From a checkpoint of a small transformer trained on Wikipedia: rotary positions, no biases in attention or MLP.
MLP neurons of a small language model. Each row is named by its layer, matrix (gate and up: input weights) and neuron, and shows model dimensions 80-175. Each number is 50 + 10 x the weight over its row's rms, rounded and kept within 0 to 99. A neuron's up and down rows have the sign that makes its largest values positive.
Before each neuron's rows, "fires after" lists the tokens most often just before its 100 highest values on Wikipedia text that the model never trained on; "fires on" lists the tokens most often at its 100 highest values on Wikipedia text that the model never trained on. A number after a token or word is its count.

fires after: " to" 36, " be" 6, " not" 6, "ill" 4, " and" 4
fires on: " w" 35, " re" 10, " se" 9, "g" 6, " me" 5, " g" 5
L6.gate40:64 45 57 28 37 44 55 39 52 51 50 73 48 57 49 54 55 38 37 62 50 67 48 30 57 41 45 58 53 54 27 44 38 43 53 42 63 42 40 63 73 47 37 37 47 38 54 45 40 43 51 33 60 41 54 50 55 57 53 56 61 63 62 57 57 49 57 48 59 64 56 60 51 31 48 48 52 59 55 62 62 71 36 67 44 58 53 40 56 37 52 38 57 47 55 50
L6.up40:50 48 54 54 43 54 46 52 56 50 61 36 49 48 32 50 48 52 52 56 35 59 51 50 72 56 50 54 38 56 34 30 50 52 37 53 50 53 46 62 50 53 37 44 44 53 59 56 48 35 61 57 42 44 46 27 46 51 53 54 54 61 32 60 48 52 56 49 43 36 56 42 50 46 24 39 42 41 43 42 36 27 50 37 56 47 59 37 60 46 61 57 56 41 48 33

fires after: " C" 44, " c" 11, ")\n" 7, "amp" 7, "and" 5
fires on: "a" 24, "and" 11, " |" 10, "ong" 8, "i" 6, "ree" 6
L5.gate477:51 40 55 50 49 43 56 38 45 53 62 58 74 49 52 48 46 68 65 43 38 55 49 47 56 64 48 37 63 34 66 50 45 64 48 60 52 65 39 64 39 45 49 37 49 40 29 50 42 58 65 49 43 51 51 48 71 72 37 50 62 45 52 55 53 36 63 40 32 50 44 29 70 50 44 54 39 48 43 41 85 40 41 53 51 44 36 45 41 50 35 55 48 56 62 61
L5.up477:56 51 63 56 48 48 64 48 53 55 38 55 54 49 45 31 60 51 55 33 54 35 56 54 40 54 52 57 36 45 61 56 40 58 59 49 37 42 40 51 43 58 61 58 42 45 55 57 71 41 52 53 67 59 50 46 58 47 43 51 66 62 53 34 66 58 45 57 30 49 35 48 51 57 57 57 30 54 44 50 54 34 60 23 34 45 58 60 40 66 46 44 56 66 41 41

fires after: " \"" 25, " |" 10, " (" 9, "==" 7, ".\n\n" 6, "==\n\n" 5
fires on: "E" 37, "I" 22, " E" 14, "O" 10, "A" 8
L5.gate237:63 45 54 45 43 52 49 35 46 58 42 53 70 25 57 56 42 54 49 41 44 46 55 48 37 53 57 50 51 44 24 39 65 38 31 50 64 50 53 53 46 49 45 41 54 67 38 47 63 55 43 39 41 44 43 76 49 47 46 34 56 45 68 45 56 51 62 49 60 67 51 56 51 34 42 57 54 60 54 34 55 58 50 69 48 40 39 20 53 52 56 31 58 56 69 40
L5.up237:52 42 45 72 30 52 73 60 34 53 64 44 48 29 57 64 42 39 63 51 44 60 48 45 53 38 60 52 26 55 41 51 53 49 52 56 63 44 54 48 55 52 47 40 45 57 50 46 57 44 56 61 42 60 40 40 45 38 55 48 26 61 38 47 45 47 56 60 51 51 51 55 53 41 39 47 58 46 66 56 46 45 61 52 51 40 39 47 58 50 66 57 54 53 55 60

fires after: " f" 26, " t" 21, " T" 12, " F" 11, " M" 6, " P" 5
fires on: "it" 38, "ootball" 38, "ourn" 11, "-" 5
L5.gate406:57 72 35 41 46 53 56 45 58 74 51 44 45 48 47 40 26 62 58 51 49 37 61 43 57 67 57 56 58 52 48 50 48 57 59 50 57 48 36 59 54 53 67 75 44 32 49 52 68 36 30 27 40 51 39 48 43 48 46 53 50 63 59 46 51 43 75 25 62 46 63 45 68 52 40 47 40 62 44 66 43 47 48 58 50 48 44 39 62 40 47 58 49 47 46 62
L5.up406:49 66 46 65 40 69 38 36 54 39 53 32 52 48 50 49 54 34 61 52 45 39 39 48 64 44 50 46 47 40 65 40 42 47 43 56 58 74 48 74 36 66 58 60 37 54 47 48 64 55 49 54 58 69 43 52 70 42 46 42 45 55 39 42 45 61 62 40 72 60 69 45 66 74 46 36 32 44 39 56 47 61 54 42 45 39 38 50 44 59 62 53 47 48 42 57

fires after: " pro" 18, " A" 14, " H" 14, "al" 10, " in" 7, " T" 6
fires on: "f" 57, "am" 15, "aj" 8, "ad" 4
L5.gate412:27 49 61 53 51 48 59 42 60 51 47 52 40 41 25 44 55 31 36 46 39 34 56 53 62 56 54 54 40 46 47 55 56 73 43 48 59 61 46 56 39 53 40 52 55 73 63 67 48 40 42 37 51 47 62 52 52 52 75 49 62 46 55 68 48 47 55 44 61 52 41 58 47 39 63 56 50 46 61 42 31 47 65 50 52 57 40 45 47 57 46 49 44 61 25 48
L5.up412:66 35 43 47 48 52 47 56 44 67 57 56 56 68 45 52 47 45 40 42 50 52 48 44 53 60 52 53 58 70 69 59 53 54 47 45 67 60 39 56 54 48 37 41 58 61 47 34 31 44 39 54 50 51 71 63 44 59 53 65 55 51 53 64 53 54 62 48 37 51 66 64 54 57 38 20 40 54 68 49 49 41 56 57 39 69 30 56 46 57 60 58 53 59 36 51

fires after: " |" 31, " (" 12, "\n" 6, "\n\n" 5
fires on: " E" 46, "E" 16, " A" 5, "A" 5, "S" 5
L6.gate554:45 64 45 66 40 46 43 43 42 44 60 46 46 48 52 54 40 53 47 42 45 46 15 55 42 46 54 48 45 53 48 30 52 44 59 57 48 55 38 52 56 45 67 62 44 65 45 56 61 36 47 28 41 44 54 57 65 53 62 42 52 47 53 52 57 46 69 51 48 55 31 61 41 39 55 49 53 61 45 30 46 77 43 48 55 46 50 41 48 58 52 26 46 72 43 38
L6.up554:48 58 49 49 40 52 48 41 49 47 54 46 45 50 49 63 36 45 67 53 56 54 37 49 43 50 66 32 52 66 41 61 58 43 43 54 47 37 53 40 55 45 32 49 48 37 51 66 42 55 41 34 38 34 63 63 45 53 50 51 47 64 52 44 58 77 52 39 33 46 60 82 52 53 50 45 50 48 41 49 47 50 49 60 34 40 51 41 63 32 47 49 49 49 75 34

fires after: " j" 19, " s" 10, "-" 7, " R" 6, "S" 5, " O" 5
fires on: " Fran" 25, "oin" 20, "our" 18, " Jun" 7, "ober" 6
L5.gate455:65 42 59 53 54 28 52 53 75 46 59 40 45 48 42 40 45 68 49 39 61 48 33 47 40 61 40 58 43 42 51 47 46 21 38 56 52 57 47 60 72 56 50 53 37 40 28 76 64 62 34 52 60 42 54 59 49 39 56 45 49 42 64 47 54 57 51 45 60 61 42 65 42 52 61 48 58 62 41 38 56 42 47 53 55 66 53 57 45 42 51 50 55 43 53 51
L5.up455:58 67 56 45 41 44 49 59 49 59 67 30 46 53 58 48 48 44 48 56 59 50 57 50 50 64 34 51 51 56 52 60 61 53 42 51 62 45 63 53 54 55 47 39 41 34 54 54 49 54 43 68 46 50 58 50 64 45 62 41 33 73 50 55 32 59 61 61 51 44 61 49 34 43 68 27 70 41 42 36 28 32 63 31 61 57 62 54 41 42 57 35 42 63 66 62

fires after: "." 31, " " 21, "," 20, "19" 11, " (" 10
fires on: "6" 60, "8" 17, "5" 10, "7" 4
L5.gate301:26 47 46 70 37 48 36 59 46 28 62 49 37 45 27 39 65 61 42 62 57 45 58 42 58 45 46 34 29 30 43 48 57 47 46 53 52 54 46 56 59 43 40 47 61 61 55 36 53 40 45 42 52 39 55 60 63 51 48 44 66 37 72 55 49 63 63 57 31 58 54 54 60 40 67 36 63 58 46 58 58 33 53 48 49 57 22 56 48 45 76 44 40 57 47 54
L5.up301:37 57 66 56 60 37 55 68 44 54 60 48 57 36 41 44 46 40 50 33 49 54 47 41 45 58 51 42 45 51 54 61 61 47 57 52 38 51 52 56 46 45 52 47 53 56 66 63 44 59 44 26 40 53 45 49 53 50 65 60 51 65 40 53 54 45 50 41 56 43 55 59 35 50 68 39 45 73 69 70 44 46 40 57 49 46 44 49 38 29 55 36 41 49 50 49

fires after: " " 100
fires on: "20" 100
L2.gate502:50 65 56 39 50 45 33 61 46 51 57 46 40 49 41 51 57 45 65 42 51 40 46 61 52 72 47 53 38 42 63 67 41 45 58 36 50 48 60 43 54 50 34 45 52 58 51 57 60 65 36 56 45 46 49 63 67 55 52 56 60 52 54 66 48 37 55 41 41 44 42 62 45 50 54 42 38 40 47 47 59 47 48 39 54 41 46 71 50 30 32 41 58 51 36 37
L2.up502:32 57 51 58 35 53 51 46 24 60 48 54 33 38 45 63 54 57 41 64 48 64 45 39 56 32 51 62 65 48 59 57 42 68 46 34 49 68 47 42 42 51 42 37 59 48 41 82 41 53 57 57 39 45 36 53 44 54 72 34 49 46 48 44 46 37 43 57 53 53 42 57 56 23 45 47 51 58 50 50 59 61 38 65 53 46 51 57 59 50 46 39 56 49 48 42

fires after: " " 70, " (" 22, "–" 6
fires on: "19" 100
L2.gate74:31 39 54 63 53 50 40 57 37 41 61 47 75 38 60 57 41 37 57 45 46 61 67 60 44 56 56 50 50 53 57 48 42 54 49 56 49 64 39 58 51 68 59 42 67 32 46 54 39 34 54 30 52 52 55 52 48 57 55 59 53 36 51 53 49 39 55 41 52 45 49 76 47 55 50 49 49 71 33 49 42 58 53 36 48 55 44 35 52 48 79 77 44 62 45 49
L2.up74:62 47 59 42 44 46 29 44 64 47 52 43 73 57 49 63 52 63 55 53 52 48 52 55 43 19 65 39 64 57 34 54 56 70 41 42 38 47 65 42 55 45 41 45 47 59 74 34 66 72 55 51 50 34 39 36 50 57 44 45 50 50 47 51 41 46 38 49 60 38 51 56 49 36 42 65 51 70 53 44 46 52 60 60 28 78 41 60 43 47 52 29 57 30 63 33

fires after: " " 92, " (" 6
fires on: "11" 22, "10" 21, "19" 11, "9" 7, "20" 6, "21" 5
L2.gate352:50 66 54 47 33 42 53 58 49 60 59 54 50 38 48 58 41 47 57 45 59 46 35 47 39 42 46 60 68 39 49 45 49 56 72 47 69 69 65 62 53 63 49 48 30 51 50 68 28 44 41 49 45 50 68 73 52 58 38 27 66 33 52 60 56 45 54 41 27 67 32 45 60 38 51 64 52 68 69 62 50 44 61 32 47 37 60 45 49 48 32 51 45 35 38 48
L2.up352:54 70 56 73 53 52 58 54 69 52 30 49 58 54 67 44 38 66 49 58 57 44 63 42 40 45 66 46 51 62 46 41 40 58 43 43 51 49 50 51 37 66 48 51 59 33 51 59 51 61 39 52 42 41 42 52 49 58 65 55 46 48 47 54 47 49 64 55 45 49 39 52 56 41 49 40 45 59 50 55 64 52 41 46 70 49 53 53 51 30 56 54 41 53 42 46

fires after: " " 28, " N" 20, " in" 12, "In" 5, " (" 5, " on" 4
fires on: "20" 23, "ort" 17, " July" 10, " June" 9, "a" 8, "J" 6
L5.gate100:67 54 65 44 30 40 58 56 52 56 55 50 52 50 38 61 48 49 39 46 45 61 43 42 39 47 51 50 51 56 36 25 38 48 41 55 66 52 56 56 70 42 41 35 46 52 44 42 54 69 48 49 30 28 42 50 50 40 62 52 64 43 48 70 44 26 63 38 43 60 36 45 55 40 53 56 60 46 65 56 39 57 71 69 29 58 45 46 41 45 41 58 48 46 43 54
L5.up100:56 41 47 51 43 72 52 57 46 49 51 33 49 41 71 52 36 38 50 56 38 52 51 44 49 42 52 53 52 57 50 37 40 37 25 54 56 50 49 61 45 59 60 48 49 52 41 40 43 54 46 67 37 49 67 58 57 51 44 63 64 67 39 61 64 47 48 46 50 42 49 56 52 52 49 33 66 57 71 63 46 49 46 48 72 39 51 50 63 48 49 56 28 63 35 35

fires after: " " 23, " (" 18, " \"" 10, "==" 8, ".\n\n" 8, "===" 6
fires on: "B" 68, "5" 29
L2.gate1:46 48 55 42 52 52 63 38 57 58 41 34 57 47 51 45 42 53 44 53 63 35 44 41 65 52 51 44 64 55 48 49 45 37 47 52 43 62 55 47 49 51 62 45 39 47 67 50 36 49 38 55 37 38 36 44 66 37 41 56 34 69 57 47 31 59 56 32 53 56 51 67 47 46 55 32 61 41 49 69 38 53 64 61 51 33 55 63 50 20 69 44 61 56 47 35
L2.up1:57 54 45 67 37 47 46 44 60 57 58 34 62 50 54 56 46 66 46 54 47 51 48 31 59 53 50 33 46 56 57 52 49 53 61 55 45 47 59 49 31 55 42 47 37 45 43 53 27 53 50 42 41 72 54 50 50 54 51 75 35 55 43 52 53 53 59 60 56 65 64 42 58 74 63 40 52 54 43 63 64 38 53 46 41 43 44 37 42 47 53 56 40 56 60 42

fires after: " |" 27, " \"" 22, " (" 8, "-" 8
fires on: " D" 23, "M" 18, "m" 13, "D" 11, " M" 10, " F" 7
L5.gate525:61 49 68 57 38 32 55 61 55 59 49 38 60 57 50 72 38 44 46 58 27 64 42 62 59 55 37 55 40 58 53 54 15 47 72 51 58 49 57 52 55 42 46 43 51 42 61 40 55 60 50 52 37 44 44 43 50 56 47 30 56 58 44 45 62 52 53 43 41 63 47 40 62 40 43 33 40 58 52 52 70 56 62 42 35 39 40 52 50 57 45 50 40 50 42 68
L5.up525:48 50 65 57 51 42 43 56 63 38 50 35 48 50 48 55 55 42 67 26 57 52 53 37 55 42 38 36 44 43 35 33 51 56 61 64 62 38 42 60 57 53 63 38 36 61 55 49 44 49 55 51 46 63 47 64 64 52 65 44 37 47 55 59 43 41 41 41 44 47 46 64 42 61 67 52 58 57 33 38 45 54 68 36 30 70 57 67 47 42 46 53 41 43 50 44

fires after: " of" 14, "-" 13, "," 11, " |" 11, " the" 8, " to" 6
fires on: " D" 93, " T" 7
L2.gate315:21 63 68 45 45 54 39 44 45 37 54 41 56 41 38 46 52 56 64 50 51 65 38 46 41 55 40 47 54 52 54 36 50 59 45 52 52 67 53 44 56 55 46 52 41 50 50 51 27 36 45 40 42 33 64 44 43 55 50 49 61 40 41 35 57 54 52 35 50 54 58 65 44 43 63 48 45 50 41 39 40 54 50 39 47 56 44 79 48 63 61 60 48 34 54 37
L2.up315:61 58 47 53 66 49 37 39 74 53 51 41 66 57 49 48 58 45 50 65 37 32 41 53 41 35 42 40 48 44 55 47 35 37 38 49 42 58 50 54 29 47 71 61 41 67 60 42 51 49 45 44 46 34 50 66 57 50 50 28 67 39 61 61 49 52 54 44 52 49 35 43 50 65 63 50 48 68 46 58 51 54 45 52 42 42 47 62 68 59 42 58 43 53 52 34

fires after: " " 87
fires on: "19" 45, "18" 22, "′" 12, "20" 9, "17" 4, "12" 4
L6.gate425:47 52 58 33 42 56 45 54 55 38 46 53 56 48 55 45 57 48 44 59 43 46 59 40 59 45 60 42 59 51 52 54 34 49 49 62 48 53 48 49 45 47 45 26 53 53 53 56 29 48 50 47 42 49 32 50 72 43 51 44 58 58 48 44 62 34 57 30 48 62 47 72 40 46 59 35 36 45 54 60 63 46 78 42 23 56 44 45 54 48 37 51 47 45 34 43
L6.up425:23 57 55 38 47 53 57 45 52 54 47 58 46 43 56 43 53 46 52 46 48 55 46 57 34 42 38 66 66 47 54 57 50 57 49 62 61 56 58 47 24 57 70 32 49 55 46 53 55 56 60 42 45 55 36 45 46 56 60 46 25 44 54 65 60 58 57 42 60 37 37 50 47 44 64 60 44 51 48 53 41 38 63 50 44 48 33 51 49 49 40 41 36 44 63 61

fires after: "\n" 86, ")\n" 9
fires on: "-" 96
L2.gate359:59 46 48 67 39 42 64 56 57 42 66 47 40 43 46 43 48 62 44 63 48 43 58 46 50 72 59 56 55 53 27 69 54 46 63 60 43 65 51 60 47 44 62 46 51 54 64 62 62 50 51 52 41 42 53 68 67 37 53 63 60 39 65 45 38 44 70 40 47 48 43 53 54 48 46 53 52 66 47 43 46 49 60 54 55 54 39 69 44 40 47 51 52 50 59 31
L2.up359:38 48 44 55 21 57 43 39 56 52 33 56 75 43 48 63 55 54 48 43 44 53 28 45 47 51 52 66 65 57 71 44 65 33 31 45 61 64 40 56 42 45 35 52 56 40 37 40 46 43 53 28 43 45 47 50 53 44 42 36 55 57 33 58 35 63 56 41 51 41 53 45 51 61 44 32 43 36 44 34 57 58 54 39 54 48 51 47 52 51 50 43 54 39 46 54

fires after: "s" 14, "av" 13, "k" 12, "d" 11, " s" 5, "b" 4
fires on: "ide" 31, "ale" 17, "ie" 9, "i" 9, "le" 4
L5.gate385:49 43 59 50 58 55 39 63 41 39 56 39 42 50 35 46 43 51 57 37 38 43 54 36 50 47 34 48 49 36 47 42 55 27 53 62 53 56 46 63 63 61 28 50 42 65 40 56 35 48 38 44 62 58 49 58 53 68 50 43 53 34 51 61 67 40 51 55 48 45 51 73 46 43 56 67 56 47 38 39 43 41 41 62 49 44 39 47 58 50 51 45 58 54 72 56
L5.up385:31 38 43 52 53 51 48 43 45 42 59 45 47 36 51 35 45 51 56 67 43 49 51 38 60 42 34 32 57 35 45 63 59 50 34 49 55 56 45 57 46 47 52 33 59 58 36 68 43 40 31 68 47 48 52 47 60 46 48 49 57 41 42 43 41 52 36 64 55 52 53 39 37 48 63 53 75 41 54 50 57 55 48 30 49 38 67 40 48 48 47 67 39 74 60 47

fires after: " " 44, "." 37, "-" 4, " (" 4
fires on: "7" 87, "6" 13
L2.gate207:34 45 52 52 53 36 54 47 46 49 62 52 50 57 45 52 40 61 51 43 60 46 71 37 48 58 74 26 51 45 64 62 50 48 47 58 59 49 42 50 58 65 47 22 54 36 59 40 53 48 30 42 55 49 57 64 69 44 62 59 49 35 64 60 65 40 51 40 53 58 55 65 63 49 55 51 57 41 42 29 67 43 51 28 27 59 47 59 55 43 54 36 67 48 71 52
L2.up207:45 59 50 65 54 38 48 47 43 45 56 74 40 34 22 32 53 39 35 55 38 52 48 49 44 60 53 39 44 62 59 31 41 60 46 78 58 47 36 33 44 37 55 46 49 52 67 48 42 55 54 48 67 56 49 63 48 53 42 52 46 59 51 45 58 45 67 55 56 42 38 54 45 63 56 58 46 50 42 43 48 56 38 47 50 62 43 29 56 45 54 47 63 60 47 47

fires after: "p" 15, " w" 12, "w" 11, " W" 10, "at" 8, "P" 7
fires on: "in" 25, "r" 21, "an" 8, "i" 8, " " 8
L2.gate435:58 55 51 61 50 57 28 39 61 31 47 54 54 36 50 67 46 51 38 51 42 33 52 42 42 60 53 52 55 46 56 52 52 62 49 24 58 53 59 37 45 55 62 53 45 63 50 34 46 52 48 38 41 40 46 50 57 39 41 35 54 65 57 43 50 58 50 37 62 56 52 64 42 44 57 42 58 44 30 42 58 70 38 45 50 56 50 46 56 30 41 56 43 41 62 41
L2.up435:56 47 42 40 46 66 39 42 51 48 65 62 75 72 51 45 42 67 49 36 49 65 71 64 30 55 61 40 52 68 59 32 58 52 36 42 55 52 49 58 41 52 50 49 57 40 52 51 42 56 45 33 69 40 46 62 59 49 48 48 56 48 40 56 55 44 61 31 35 44 47 25 45 60 43 43 50 53 34 52 63 58 61 41 60 52 45 37 58 51 44 87 71 50 61 63

fires after: " |" 35, "-" 18, ":" 4
fires on: " G" 75, " g" 12, "g" 9
L2.gate99:52 47 55 62 43 40 59 49 48 55 61 57 46 38 52 52 39 47 46 59 38 43 48 32 50 77 53 38 48 69 48 44 60 54 58 34 74 63 52 68 55 67 53 49 40 35 57 59 29 45 34 44 58 37 53 51 47 40 42 27 56 64 60 56 38 64 56 49 59 63 51 56 39 48 52 44 47 64 63 48 66 58 27 56 60 44 49 64 47 49 36 56 60 40 55 45
L2.up99:56 42 35 56 54 56 41 51 28 56 52 49 49 54 54 65 39 51 48 46 54 45 48 46 60 65 52 55 41 55 50 19 52 64 18 49 52 62 37 71 46 44 60 58 57 49 52 56 63 37 34 54 73 59 35 44 68 62 59 30 62 63 25 49 61 48 61 54 53 70 67 67 32 52 52 45 36 63 48 60 35 58 49 48 49 39 41 44 53 28 54 34 70 37 59 50

fires after: "6" 13, " un" 11, " H" 10, " Ch" 6, "8" 5, "ing" 5
fires on: "–" 34, "ap" 14, "til" 12, "-" 7, "0" 6, " to" 5
L5.gate143:49 42 62 51 43 39 59 68 57 63 44 46 51 48 54 40 47 62 52 75 56 36 50 48 36 35 44 41 47 53 44 50 28 45 44 55 45 60 52 51 50 46 46 65 66 20 23 46 55 41 54 50 59 40 54 72 50 64 50 63 48 44 46 66 51 55 54 40 39 51 52 47 71 64 40 50 33 55 46 48 46 59 29 29 32 56 27 35 71 45 49 47 43 55 46 42
L5.up143:45 51 46 46 42 66 47 67 46 58 60 50 58 36 54 34 49 51 53 37 61 60 49 40 58 52 42 40 59 46 57 35 60 50 40 46 65 57 50 76 58 65 34 61 54 31 44 42 32 43 61 67 41 51 46 44 53 72 46 58 32 56 53 62 32 58 51 63 31 50 59 58 53 46 58 46 70 63 46 45 38 56 42 48 27 52 36 39 41 56 64 64 54 48 54 32

fires after: " |" 26, "-" 19, "," 6, ":" 5, "|" 4, "." 4
fires on: " R" 100
L2.gate482:44 44 62 59 59 47 64 64 47 30 49 41 43 51 53 53 49 61 54 50 56 58 53 59 58 54 58 42 39 44 51 22 50 56 55 71 45 55 46 51 59 42 50 42 36 56 71 42 32 39 58 42 52 50 53 58 62 52 63 60 42 40 76 49 49 52 43 50 55 51 41 56 59 51 57 51 57 53 61 30 64 44 42 33 56 52 45 79 54 44 57 50 44 57 64 50
L2.up482:54 51 54 39 43 51 66 55 39 51 57 38 23 52 42 59 41 45 49 60 43 55 37 53 34 60 27 42 39 37 53 50 50 56 49 42 43 55 70 51 55 44 55 58 62 68 52 52 29 46 22 53 62 33 50 50 45 49 42 40 77 58 38 45 56 54 52 54 50 48 57 55 44 62 61 33 70 60 37 40 54 36 35 45 41 64 58 40 52 51 61 53 48 47 56 55

fires after: " " 31, " September" 12, " November" 11, " January" 10, " October" 5
fires on: " " 67, "20" 7, "21" 4
L6.gate36:45 57 37 31 47 42 58 44 34 61 62 50 67 32 43 77 42 54 67 35 43 38 35 46 47 48 59 54 66 41 34 29 34 45 58 53 51 51 53 36 45 56 54 49 42 50 50 50 69 57 56 49 31 45 48 54 39 63 69 60 43 48 45 45 38 37 51 46 62 40 43 62 46 45 49 47 45 51 45 58 66 55 52 66 42 54 51 73 53 40 54 67 61 39 48 34
L6.up36:52 54 39 57 55 54 58 50 47 39 46 59 33 27 45 61 34 52 46 47 40 54 52 47 59 59 65 51 49 47 41 35 42 74 52 39 65 61 54 55 66 47 46 24 44 60 46 53 49 61 34 48 44 35 41 60 40 48 59 60 46 59 54 56 73 54 56 56 51 48 39 40 59 48 40 61 32 53 42 44 66 52 59 57 60 39 54 40 59 33 49 46 59 42 53 35

fires after: " " 34, "uro" 15, " Sp" 10, "f" 5
fires on: "20" 22, "pe" 15, " between" 13, "ain" 11, "ric" 5, "s" 4
L5.gate68:36 37 53 54 49 44 31 50 42 54 67 58 39 38 63 55 59 38 57 55 50 41 52 49 33 53 44 45 66 45 39 43 40 47 64 53 54 62 48 54 66 43 45 30 49 37 45 64 60 58 50 37 25 49 49 49 42 52 43 39 67 55 39 47 40 27 43 50 54 57 56 41 64 32 47 69 29 48 47 52 62 40 47 39 51 50 63 49 59 41 54 46 40 35 47 42
L5.up68:31 52 33 50 37 41 50 37 46 44 48 45 59 58 76 44 29 45 37 54 47 64 45 52 50 45 44 59 59 55 41 42 24 52 55 59 53 61 62 38 28 60 46 32 56 58 55 51 50 60 52 46 42 53 61 55 50 55 40 53 43 49 44 53 55 58 48 52 43 75 39 47 51 53 45 54 51 59 63 65 59 29 47 51 61 45 30 43 61 57 68 44 37 52 60 46

fires after: "z" 18, "\n" 10, "y" 8, ")\n" 7, "it" 7, "g" 5
fires on: "uk" 21, "-" 17, "ar" 13, " med" 6
L2.gate349:57 62 52 50 60 47 58 62 52 56 54 53 59 50 37 60 38 54 59 45 38 39 50 37 49 69 59 57 50 38 47 50 32 50 50 55 38 53 64 54 47 57 50 26 57 34 51 67 53 42 56 53 53 40 55 64 51 46 49 46 60 43 43 66 56 34 58 28 52 23 42 55 52 33 49 60 56 53 36 34 54 64 58 55 61 60 48 66 35 56 38 71 43 63 56 55
L2.up349:41 59 42 36 60 54 53 59 40 52 48 43 61 62 44 54 48 52 45 63 41 70 43 39 36 59 55 55 59 56 53 56 39 59 32 63 28 39 60 56 32 51 54 44 65 43 54 56 34 31 53 51 52 47 49 47 56 43 54 49 48 65 36 41 39 50 51 36 57 44 51 47 45 45 37 53 47 34 41 38 40 61 34 44 56 53 66 36 55 48 58 64 52 64 58 61

fires after: " |" 22, "," 16, "." 9, "-" 8, "'s" 5, "|" 4
fires on: " F" 71, " f" 29
L2.gate304:45 56 31 47 38 40 64 54 41 58 62 61 57 42 46 57 38 54 33 64 61 47 47 44 35 60 49 45 53 33 54 60 37 60 52 60 63 43 50 48 44 59 34 36 51 47 51 53 48 40 45 49 47 50 47 56 60 49 42 41 54 66 60 37 64 49 25 47 65 62 49 57 47 42 41 48 28 46 50 62 50 69 40 40 43 33 46 46 51 46 57 57 59 38 51 50
L2.up304:32 36 81 54 65 42 48 68 54 51 55 63 38 64 57 44 28 49 53 54 53 53 41 48 38 42 72 34 40 61 42 37 41 56 48 66 37 60 45 63 60 39 60 45 46 53 55 21 37 64 65 67 53 44 57 51 48 45 57 60 44 46 62 52 44 64 48 52 50 51 47 79 65 41 63 64 47 65 60 36 53 43 41 40 32 38 52 61 72 34 67 42 65 42 32 49

fires after: " D" 15, " C" 14, " M" 13, " H" 7, " (" 7
fires on: "." 32, "F" 26, "L" 15, "B" 4
L6.gate207:63 65 61 60 45 44 37 59 74 45 43 48 61 37 52 47 43 56 50 31 34 62 44 41 42 63 48 52 42 53 43 42 56 49 53 56 54 46 33 58 50 46 45 54 61 35 56 74 58 57 43 37 42 58 58 50 58 48 54 55 50 59 53 58 35 43 55 28 43 47 36 58 55 58 53 30 51 49 58 42 61 37 50 57 54 50 34 23 37 40 50 63 61 24 52 54
L6.up207:62 53 34 48 55 51 51 53 40 77 57 48 58 51 41 44 61 49 39 56 61 64 58 45 53 33 52 55 46 49 65 48 29 33 62 44 71 39 47 55 49 51 38 46 63 43 50 54 53 36 51 33 62 52 52 50 54 60 61 53 57 45 41 52 47 48 38 51 50 36 50 42 54 45 46 46 62 48 23 61 52 45 57 32 54 72 38 37 51 40 47 56 40 56 54 44

fires after: " " 93
fires on: "19" 42, "12" 24, "13" 12, "11" 7, "18" 5, "14" 4
L2.gate347:53 46 60 49 44 45 31 37 55 54 62 35 66 37 70 43 54 55 36 48 62 43 36 63 45 48 70 63 65 44 40 42 51 58 44 38 70 73 42 55 69 55 43 48 36 59 63 64 50 45 45 52 52 45 42 55 54 44 43 50 70 39 61 59 31 47 35 29 73 57 41 62 61 41 59 39 45 65 60 62 61 42 52 49 56 42 57 43 44 57 53 56 56 42 30 26
L2.up347:52 65 41 42 50 58 55 43 44 63 48 27 53 44 70 43 51 33 39 35 61 52 45 43 54 42 37 47 60 44 30 45 51 59 44 38 54 68 55 53 45 56 45 64 36 68 61 66 51 46 55 54 42 51 47 58 47 61 37 38 54 57 59 40 28 44 37 55 51 65 53 57 45 55 55 49 24 62 66 58 55 52 53 47 46 51 37 50 57 42 45 52 56 38 52 32